Part of a small language model's weights: tied embeddings.
MLP neurons of a small language model. Each row is named by its layer, matrix (down: output weights) and neuron, and shows model dimensions 128-255. Each number is 500 + 25 x the weight over its row's rms, rounded and kept within 0 to 999. Numbers have three digits each. A neuron's up and down rows have the sign that makes its largest values positive.
After each neuron's rows, "fires before" lists the tokens most often just after its 100 highest values on Wikipedia text that the model never trained on.

L6.down57:502518496501466484431544529515514508486503461503514466474500463523533479488532493533490478514481482472459539507532535494504490501501501522503491501536470513504540527465538514468477524457476508486528495490480513519529438547469516477498499462500490509537483488514509518472464511528515512492495497515499505528478551444468479549527475493497468534487527527527519529476473465510478520545486
fires before: "ow", "est", "er", "ce", "ation"

L8.down593:500472527511461501472479497522532487547475484487499514506499499546488544488542524499479478483536509454458488514521513463478519484475469526520483475496519519517474485437487481525487507535516501500498491474500500503443510499531485538480544469512458448524490503515515449515510498495484514523460470521496506480448491482484515524503481527526461496524546502500508479517464485525498502526568
fires before: "re", "9", "n", "ual", "es"

L8.down150:485461511512500476478480499513480534488477486460504475516466548513491454512526504501452515508497540452497504495508505485537441499512460491470468521501468487500530521511492504492461523510507508478532474481522482500535474517495500528471536519494459521506473514511479524482527550452512508500502507499517495536439458512506439495499514541502524494565518540543508505500499509485514487496483
fires before: "i", " as", " for", "b", " be", " have"

L6.down341:446524491509473564478522537538557516529512516517499490496457503484522494456516475502520483485463486487485432501492526466519483494501476553516520476512489460500519537479538486516483552478497530500522551524531490519477489475494473505504532535464504481475495472532491516527489523463448487476505499485486490479516497571479472508473471480520521506467492490499509510471534481473518487482489
fires before: "et", "any", "le", "os", "ar", "an"

L4.down685:499491490523488507496471445529522493481492557533477535506534546517489488482505529474521519464538511470489496471472524512512518498517519495499496491477466509499523460493544486520494487473510484513461480532470467514502510531532514515543480469499492519448522469442537470498499466497476482522493506504494507508489456457482532485441501524496530478525499468531494489501526480477512499479481
fires before: "ed", "ing", "s", "ment", "ers", "all"

L8.down88:503482484529524536466513511496507494481488522496492504488504528480489524481472503477503528539520515506519526452473510477505541481470438511513501503516491471478499500499519493510531505503521487505506455534490539491522512521489530496506518553496507528483495469480505470521466464536531519498503489484482499488517503491495485468470517492551483521531497519485484445438512457484501484525520
fires before: ".", " |"

L6.down308:506515506499459544505514480479434447486508534514524554526551561474437478508470513475486540492488507529501488473540480494465517495532548533522511489467494470494495508514479515499532510481524500509477445515542527506510523464485505518511500510527501512427528463516512553482490561493504487519471530488500503463523455499528440528511494500516489498540513489470510496531491470556458457516498
fires before: "c", "ary", "ce", "end", "ch", "k"

L8.down128:507508520491480521478524478511484470517482499514508480458524513509530479492506488533501511508502520561493495492475502496475501501548494499526506498518509463492512510491481490513506529511529505529504505462498469505490471510523501486497485478481502470525529493458449520494482547496486464477524564480456490504466452487534521554560518507439519499537455438500505504475457498513499543525503
fires before: "s", " w", " the", " a", "k"

L4.down63:535512511508463499479464495532490516503500498539498480523471550511520486497497502514511514489533499483483452495528481503473463492515495479498482497498500509472528542507491476444526506511512518485492511527479544514487507499514456474501513486591490486521548471479492501528474528520518502499525529537542481502522507497511477503484463460484544463520509488473482528458531472491455493534413
fires before: " |", "ed", "The", "ers", "er", "o"

L6.down157:515495523508502518454511522490533530514499526476520553514498495470510481504500499476462484488479505506494490507539505449497537520561481517435534492502484475497441518483533489520498494472482544492532519502485490498521482515479497501532526523493498510491453519529527479486520480504546528459488500509500471519487494530482515482479503474507491503513511513485456483489485509489495544554514
fires before: " |", "ember", ".", "od", "al"

L8.down574:524481532490476495484500549453513480507519461506520512504499484504514488526523503492515487541527530471503533470565474472504463501495514509481533511497500448442480550502486496476474492546491508476510500513504511515501495489499477556533486448487524478510471531492543514485523441449509493442532450529510498504461503499477530525518475503503525469553530520502460522512547496448555538543525
fires before: "n", "re", "ile", " m", "el"

L6.down276:479486512497511486500447484541503530534505483532512505517508529467517495493487528518442481479504488438460514553502522516498487495517502508527526497464484502505505518483502517480513525471470453471490491505507509457488503519525521544477517488463482523465498481499518523485490542489501490456491497470520524485497483501519469534527472469525507482476556512565523515466462475481515479500479
fires before: " ", "ly", "ary"

L4.down183:487511504504466494526526483531492507443489480544528550476529524486535501497522497455494477515513488497504513446480530491478535496548510491443513448466452491509515524512489531547514506532491476502488461501518503522496504523547502475528504517468531484503448488458513527455473507449489478503509467569483519507503475494520492525493412520500485552495506479516471464533513469529536526502527
fires before: "d", "v", "g", "f", "c", "b"

L5.down686:500525526529512513553499487509555492492480457541535535515539536471483475465440530508506525482543484475486506476514504572518501504511484509528528470500479517434460505486494518478509500531498516528453483476498477475478524486470507579492493490478473509499487504494541562498486454499522508503486523556535506515481492499506506471515498542522522499513522462459475486506488455516496522483499
fires before: "\n\n", "or", "en", "ore", "i"

L5.down266:525497498515459459479499487503499505525497491502462520497493522551527480569497492500504528563495477499515494508510514489530527500552496545481503456468537562483509449511479487507493474505485488519551498494518468521473497477491482536448516484502533513498512472441477520463476507511489502512525470470494538462484524549491502449469501487500463544514500477538481503505520454452521553522479
fires before: "m", "c", "t", "ts", "ch", "g"

L5.down545:512511509538493498496535493524490483484502516504485500486466501500512530455443509514480545503467517542450474480467473535427512501503490504460499525500509487462486434537520487482513560541494511486454452495484527499500500532519459521521504465466494502493524508524491525479488469489501491523525488499507496478514528476492466494475503505455467527540524545453501529501489510512496493510505
fires before: "m", "v", "ent", "d", "ed", "),"

L8.down241:498508469481503545483525505518486526522485485524492472551514496488503475477504444481482452484535459484475529478494502515492496483510480518513495488527475544447491510472474485484544469493523505527502486479509480528505547512547500531485454505476455529501512461509504565494503473448510486520556493544524489546530489512496507496527552459487481495462495529543518473524511507475480465512496
fires before: "y", "i", "um", "h", "ary"

L8.down696:525552510525501539531439479516513456495455501480486570522494515453504485488497535477505523468532487477497490494489516480521512497514513493500502467495514489469505481482498512507509497500517455555525492477507518473527518466558515500453516496541476484479510531467516561531538499495511501527488484518503479560503476497481442503491493491513515486491513476494514490464490542483489464512511
fires before: " ", "ce", "x"

L8.down324:497489494488508544483501517497492539539483499508507477470490485503526512488460494485534511527516516492542510507448486531495532513513540495500484543472476514493503499497559490465478487506556476517538495513477547489501473531482512549533504495453475494501499484569511494491476454476514463481492456514502520541516532484489487531497490511461506526505512501493525499534527522488507467487483
fires before: "ent", "port", "ies", "es", "em", "ed"

L8.down655:566497480515502480453544493536497532503491500493507538501501513522517478499513482498503487521501483471473474533500485521473463503536508527518492542495492517533517473500487490472503468517515467491539489448507490481506517460442475468530499507506467505478465524442521494511520538494472502507555482495508503483529477474493495496482522522494524515471517486477518472511428533486457501532537
fires before: "i", "ion", "ed", "er", " of", "s"

L8.down371:500518460574491489521566539515552505507522535490497522516491530493514487488513513503505475518507481481499469517515508484515512497497485499512505465513450485461515504515484512521469494495484474472432541462502469501456503475456491473536489488535482530486538545514527522515482507541461474485495513537530503528498511439490468524521498474521498475458477483489557511496477447500464541490471
fires before: "le", "il", "l"

L8.down528:526551501469532515478504510465526512460523473529528533483503493488477537473495519532455503464500469490551510515489500473469554494462514503466496504479518516482539514523488555530461474511516488481430534543518463527499528473458510523535494491488499515491454452506507505543504513463494462500498484489539534452526466490522485479481521496499459481482523484519509476537485520505508490511497
fires before: "s", "ition", "om", " \""

L6.down283:520498484517503527464506527514449461490493497533501529489523480475520477526496493447527509487492500493468475462537469438552515498470480464478521449459519500473473506445498493499506498480491487448541471513493504473568493508515479509524494501470479499540490529504525494530473505471477494502505515481512517525522501456504559528527551529511479499468476532525491537520508519504538522527528
fires before: "s", "k", " in", " on"

L8.down458:494540487560507495506468463508516486467494474504540477482485503533498520489483502475486498526505457478493510524476541509487498485469516495458500459512512540512470503496475496499550472534542508448503469475481512534495474492545561481477490492548479501544484503480504513501488460498474539491495526496482498508471523479505520506497487466495450513510450492491442506507511500476555480524473
fires before: "art", "id", "ican", "y", "ent", "ic"